{"n_layer": 12, "d_model": 256, "n_head": 4, "n_kv_head": 4, "head_dim": 64, "d_mlp": 1024, "vocab_size": 512, "activation": "gelu", "norm": "layernorm", "norm_place": "pre", "norm_eps": 1e-05, "positions": "rope", "rope_base": 10000.0, "rope_fraction": 0.25, "qk_norm": true, "attn_scale": 0.125, "bias": "all", "tie_embeddings": true, "parallel_block": true, "init": "normal", "init_std_qkv": 0.0289, "init_std_o": 0.0, "init_std_up": 0.0289, "init_std_down": 0.0, "optimizer": "muon_variant", "lr": 0.0194, "lr_mult_o": 3.0, "lr_mult_down": 3.0, "lr_head": 0.00671, "warmup_steps": 66, "schedule": "wsd", "decay_fraction": 0.59, "decay_shape": "linear", "final_lr_fraction": 0.05, "batch_tokens": 65536, "seq_len": 512, "doc_mask": true, "train_tokens": 347700000, "steps": 5306, "dataset": "wikipedia_en"}
MLP neurons of a small language model. Each row is named by its layer, matrix (up: input weights) and neuron, and shows model dimensions 48-239. Each number is 128 + 24 x the weight over its row's rms, rounded and kept within 0 to 255. Numbers have three digits each.
Before each neuron's rows, "fires on" lists the tokens most often at its 100 highest values on Wikipedia text that the model never trained on.

fires on: " al", "el", " is", "y", "th"
L8.up435:138150124147165141086112126078099139108174125118128100115090151147141132119140143108120065103075127147148103146123132107110177132102148114111151111095108141101131093103133139140126111145130122126110113149129146132181131072123130092109140193137142133174123168127111183096094127131105136105167146181116165060134108112159121109192135144117118129155131126114147127135137133098148095081137089132134100129190103124156142093122112146125103155135160082121138154146110159107107077168154122093139107134168129118150130143108128091149120139116160118149154134127140107189141089159151134119

fires on: "-", "ac", "ar", "ell", "e", "at"
L3.up814:135119149086139126142097140137185127123111163117111144121097111130173115094126116102068148176092163103181123095140108128135136099093131145156104124138123145181162120157141136155156129147153162116114135167177120152104127103120117113108145120167134145136110166157128121118097181172118117157141136166189123097158149144125121181078165127097161131130100095127132148118137171112067129148077105124121127140153114143132120115135080160118125093120126125154140114135084103109133116158114129121121091107143097090132086113134156136146105085128142134135133075105162116094133117132151168113

fires on: "it", "ul", "as", "l", "and", "ar"
L6.up899:162063126152098139162116146166092202146176151155152116126134143162138086118150164120160119114139122147138143136092140109206096145136121134117119109152144111118146130145115161092107128177164123102095129160128126094126144111148129095136124090159142148093088119152144088162098154138147107139142113146146105126144101145091121159168136122156112127105156151127107157133107111157115125157097135104097153097131074115115142152105109121099123119154176137116139115113112110151117167099128087090115103094125095105122117095127136111160145107136161175100124096162086131156154117148157160146

fires on: "h", "f", "w", "k", "r", "m"
L3.up499:096164143149126116112143137141151109162106154120169113161122113146129111142133119135069117156146102075130161135091121136131135134151107149105120111132098115141111115135105106152062103126074114140085173113091126100135134101127171119122117189139174095161118128163135153145149111127105140112085191111152122122101069115139113112143094126153113141180124158142147123073095140079158118143101107127141167091149106110147112120135089142090149150135085164141170127149107129169144126162090113114144117139156101133112129154089133166106127136122159140122142148113155126116118072123137140111

fires on: "ort", "ay", "all", "ver", "ic", "ry"
L4.up95:167127126137084120087112071092083157102129112117105128139141142117142122117150114121120133145143070122120111121112145119132106140126110128149171152120126117117129107122113148095173099111107085188133168117131135085142157102083135155149102154132116217144167143199151104152141128156141124142145132139087147106110129137141137121116117156162152166152151134120128150122093092161167164158130133168144113112086108159166094155089115159113133169088149138129099164113138134132146140140118094142126112107130113147131130121103114117135138100115162153138123135114123109127122106133100124172

fires on: "l", "ri", "i", "an", "al", "t"
L3.up889:123127151150110106133163102117135175123177162129110124120168098092073127112141164110133164104166137101096151133127092130158124147158157176098082121115134119145145124110117090135120115132080160113118125126109152129164132083137132094120147128135118106118126093136152128120099131142152094185164087113171089120141119129152149132127158090140109084126139122106158115130100128111096122105129106126132138119140139087162102162087137119149099122138153129124125112150186141150106107185118108140124115073157146129156117108129103115135120096130142143108158183132105151163122114133131106128

fires on: "ag", "s", "h", "k", "f", "u"
L8.up345:135164103124111153112111144126147147148112131142169115134118114106134130144163100156167103095147162125099140111127165147125142122129062136121123090146116083133135129120128144118116156113145149112067129102070133112167136160134117156131102140100144106099127123132157104145122104123095164106128129122175123146136139086109111159149136115183145134144096085098115093122109123146110124143128116149167139091144136094108108147122116090089142088121120135143142129153119147111173145148088091127144110109161117149123113088113113131142165088104162079121155121131123100125123117124135166146

fires on: "f", "b", "k", "w"
L3.up679:130148143133118153106144143118106130110157137125140155182113140147151132122115133132148146106144117127142117135137161140116094057146121155160107124083130144141143129091118129136086140146119155163053134139142138150162151161147110151108153150092143116102092160128123144139115103118057112151121171068121136193124110067117108139127113139154142105148154143131138139108102187135116086170138144136089129127128162119121091179094144122127136148140185127132113118113142148129144116127083139137125118106146137108143127106185145160164151100141139162102125114152094138130089177125136137181

fires on: "ar", "re", "|---|---", "f", " re", "s"
L7.up342:141152074129119104142143109095156152145164130167154103146137125148148119121152124134146091134109176154096116105162149159155105132103042093130130133144102146142114169140123106094103119113139137126121121164118135114118101114129080159150147124146149116131138134146170120123102112098101133103119124172153154133111092103116133139182125115115110153116108094120128172111122130081101174112175146154140119157122116094116168160099120151098099136123120162120139070169135129137179129145134162125089136114121138137167164120181111146125088126125145128162156124131132072134117106087129104113

fires on: "ar", "ab", "e", "and", "h", "s"
L4.up267:133120115135118157113133108108147150117117129109132130127135115088101155155113103127139137132113091112142148136115100126126131116134086108160064140102172106174123103168112154116108105115139110127133116114168102118165149166099127113132127099150137156174129102130100096125140183116099131104157143124184122082141155149114130143110133114105138126156132143121101120130126160127086111125068123117119173132145125103108140086102128146120119104156119178128122102173102114124145175152166094105146159081163110147103108103120155133173065189123129122109145142132098129111139112091138117122

fires on: "es", "os", "as", "it", "s", "iv"
L4.up840:128115141101161130134136119094124166143098136146137155137136099136127135130171135115152114149116114141106087112124134134147118124093102149149076170119084134104161133124114128123125113170134137128152123125142076090116108134116132171123148130157139144131142151136132101124116120158074141097128118127137153094126128121144085124099151099093131145066185102097113148117110121144146149090135124129176120147136113138130126109133110147136115120152155184126156102109110162156175167106131095119157148128127113082158127084116136088149143153184112140159175134161129125146104114109146107084

fires on: ",", " that", "at", "ed", " of", "ep"
L7.up8:147142082138098146125153124135139133123122124113157093145117122171183134115162097107129106148101150128110073133089157155139105136178141157076149167083142116111102143182170159143141097120135097156121126100072117127134151144127106123159149160111117146100099145122111115099150148127159126136113147096099137138139109128136134132130076127105127163171117167120108141153101151116156143099129158121106131093111130097127115113137102156131105144175098104146091096128130157114112109104138118150167119102131130114130135167152134106113131144100141143119121136105080145119173077128099095121

fires on: "ct", "e", "ot", "ect", "em"
L3.up770:115113112110141103128127134090142150115077110150112151098147130209105155123117087111136083097122141079107138147128115107123113130124143141114128164114117128106126086108137128154130128155096135140147123154147161125104071102111173156133114122123105158125146133130135133068133095090157115164124131122113126144136129120143137156139161116108147157145100121130128131133113129139124132155153127079154091099100123133059146120140138131082196130126107137123114196097155116139115152142152093126106122151128121121126131135134141145137167123118157128107154129098141175129110115125129112135

fires on: "ar", "or", "e", "ly", "h"
L4.up385:161163126131136126131087184156138135121128135100137130077148107130133116131083106128143086136096126067157136158130131099105157106127080105158120120078125135156125151166125139122129123090153126138119176133135127138148148159125161129095134103135178174139138133139122112097142130175134128129177142142169141125162113163135143143156137131129125112138118142120100171124102154078114120094123092160110101104093072144144159129128074112116113149187114114132139139118129136119109149143159112135106128071140101154120103120142122117158107120141142154116139121096139152156135147136149124098

fires on: "ers", "k", "s", "am", "ly", "-"
L4.up511:163127099152122118119112063147148178143146146135130106153119147150104125139178109145121117173118071146121097128172129127130149143151080132137112137139125126153148146124134133112110073114163103119129168142110109125137124098102103086117119160117123155085111116185085094111144149117120137103183142111152135182136144133129085148159118159126119149127120102139138155113130112156100132135086163123091163120125137137131147134124127130105163114144152142143077133102112132142118151206182117137120100144100128105130153170117180116107126122155148093119105124112150133122132091172103090123

fires on: "er", " E", "or", "her", " (", "ter"
L8.up846:102124116118106132146129118100065104139111130105138128125160106150095125123103136117178163145125118142159138152142119174159081126106176154118128113125089153129143135153098139136088151146154080142103108135134128137132074139148120167148125102130085146107139106166126123146125097152129120114098099119157114136116100106141142124155108121106162121116153110071135114120114089129136178140090149170141159084151118141081108176167095127151139092121113132119060094153123112140141113123134154107098108128138143120124125136125122104151147117103125137113166171115107102120145111137121157110

fires on: "ver", "et", "ist", "ay", "ce"
L6.up996:152102148047077143091115112136151108137108142110132166132120128107082140140156125147110127113147083099104107122124151102147119161138144139149108142096119104131092132106119139104134096134095092138135167129123116097079115193072111139130145146134162160096147126149150137132091148143149148147182130151136124111118075156143110139129115157138125130091123135110124134083147107159158109151115150146142133139155112142153110106147087155111140110101143136109123177152131124113103119133114141146139155105102119123121121116127140106132123127105116120163153131215145209115106152167141164157

fires on: "e", "i", "o", "n"
L7.up141:125087122102135103153137133125173165118137137159159179146138110110147151147168152108117101116141164156106149138125114101139135138148146150137105141163125109106121126116065158158137171131163139120087119100121152127172077112130102129129106107159131132137085119106101128116105146132102157110069159144140123125128101119156142114112139116106135092122069169140122157128107145102143144130147126143130102136147085109133134101115113138163086111125128091130110118127154103098137094133131136088146142164089148120151127162133135094140147155177135117115137129092109164130082126105127106088

fires on: "==\n", "e", "el", "ot", "ore", ".\n"
L3.up90:156132106174119122190131096075102163094149073098141151158123132168085123127167139119186069146145084123102144124135119105160106148110154143147111143128107166141108118135130120125179093113098108169132114105117090136121101125121100137167115088138144139110158145150109143118091102126179125132114133195103113128121147136124141138089174142147106114121112126102152108151132140109155148086145150080159118108103125116106147125104148124106109110150128145135139144186118108160159136161133089135095119149131127117125111170098147147119145108134085158139110159140142183139136127099111141121

fires on: "ad", "o", "y", "el", "op", "en"
L7.up217:152143118117116138098146094086167157100109122148120092122135146196179106134156123094152067114083118118169153169124137146116172132133121135089161108108138150112163114142127135131172082169146144140142125196096156127124094136132118132130176128168132140161130107114112114116097158125141148174131141105140070131098158123116120144086127161124127116126138137134134143147135153102103045113141096139134117106153124177129106105094126151112088097141160100150135134140164132110122094122114105150147129117149165146139157118153101117118107136138146111135122146101132158115118145083152157140

fires on: "ter", " E", "c", "o", "E", "ec"
L7.up48:106112119124151157137116170135141155176142104124156120124113119148131109104117151127134103114164177103116176119133093145125158136097162131138149100084109150136159135135072120136111116131152099075113093122148102146148149133138134113118134146136116109146127116114135132130101096167165082144137124143125144110124142131187162120179143170128175101136153090147078104141097105113157114121092113180105164101173129113141094098169129142158114111175127126134084121168108136092107078104118157100130139173113110148112153092124097141119134100111141175099108159127140117101083120130103127134

fires on: "it", "op", "f", "ed", "l", "ap"
L4.up431:138143140141094087153139119140114170121103089107098106148111140113141163136136144111109149116101103163143141116115143103093145101121105089129119151112141118156105178107107109144091159127095090121119109134110119115185150124131115132150130147128171161119148119196182102148104156156158132140121122131152144152101103133153130127131128121086129178150146106100173097087156115137138137116138122134123139116133170118152184138141090120124116138146105144097143149144157098143116117135087116101100139103140107138094115108123174130092160125094163148142136128095112093206133130099146156121

fires on: "or", "e", "i", "es", "en"
L3.up439:105113111112116141129124102121132140129136114102075125141102143138102097129139090093159115120071153119105124180135161099168105141112128119138143155130134122151124107156138142087186121167144098112146139120095113162096174101115132120167132113171128113105158153103113162098120130116125145095172087119160172124123092130074096144141131159114123121095111108158174112108131123106178140143075145157130142101133139152107146125139111161095138147142124107173123166146153072133143114180125101126127154132119123133153098107158131136120127107146114101096134149139125124119144079126114181130

fires on: "s", "es", "ge", "ions"
L4.up877:139157097093145155099120111118166125153127096133108185177142109093134127095129127127097133115114131097115118096104125119086138118152126113132119160123097145139145134132094120156112146092133130148118108157130095125106064120094204164132118157156111133138122087125108134163127106138099135069094127136134152055117149151120125126123111127170117135127134125083129102102121140117129137161099180127125114147145140157173121083123168152116142076140162157125094137112115165144159134101109087156128113146126127119087130102103160159126098131160131114150143141131148136120109129145100157126

fires on: "it", "ud", "l", "an", "et", "op"
L4.up262:130082153103135150159147106109091152125169144138148144089176135140122112152137077155112177100134122116134113101060166132139122148129145137128144096135174143120126092159121127126151089158157154117131106084107148145119107110124122119140123111132134145108135118197139112136124131128151107137134098113163116146143137124138123128093121121101116114127168166109158108123119133100168109124129135129112110116174137114105126153122113118101114117135124116134117109157150121100126132161117087086108171139152170157161141118202110082136109171131126121079148107112073108162112151128185136121

fires on: "it", "ou", "v", "h", "l", "is"
L4.up944:136088117158128137169139134099102165147107143146143080131122143115099128134151118090135132115116168158131127081136184136111147089101108111124122129162137103155129180124159137157101123151108118157112130138145108141167138048142101092112123107149143140101126145129149136147115115127145135110151080146156103103097128120149145109146109169131115151112176091125126111127103105106115110135152140146106173121106092165102094176138105166126182146129103133167164151093116139146110136096138143117102148126137093102104108122133157130126133113095123134112107113133140135136134129088150129137

fires on: "s", "en", "es", "ts", "ers"
L4.up360:136128088147119142106143121138149165095124118149101155151105143164089125118161076107138114159135151143125123128103111150095141126119134087141153117151098053166133125148176095102136117122108106118143141131095128125100150126124075131141122172158145124093120129159119118161113088073129111104178095113124148149168129096085122113118123150120130106112143094106173171148141094142164120111146155105151115181135150148115166187126138130109130148117157182151094136123103139145146113164156124111136117140120100141109105113163129120150144137162139126118161077164125145117119077107138179154

fires on: "f", "i", "it", " of", "ed"
L7.up752:087141147126096144121138148102104108160115107125162080160106119164149156145139142153122089136109108100135074163136092125118129119103142115122134134098145129161090112156160154168113142183157132124127147127130074132114151141112117142135116111199101106127119124145100157140213143092142120143117127156138098115125109150133123113124102099130146159147103155142122175092091145138139113109108124137177132116143147088075168133126128126131113138159140152112078078129180126103100147150106131123106156104151107144129095075128143143133119113151138155153119102079122101140123096107109120132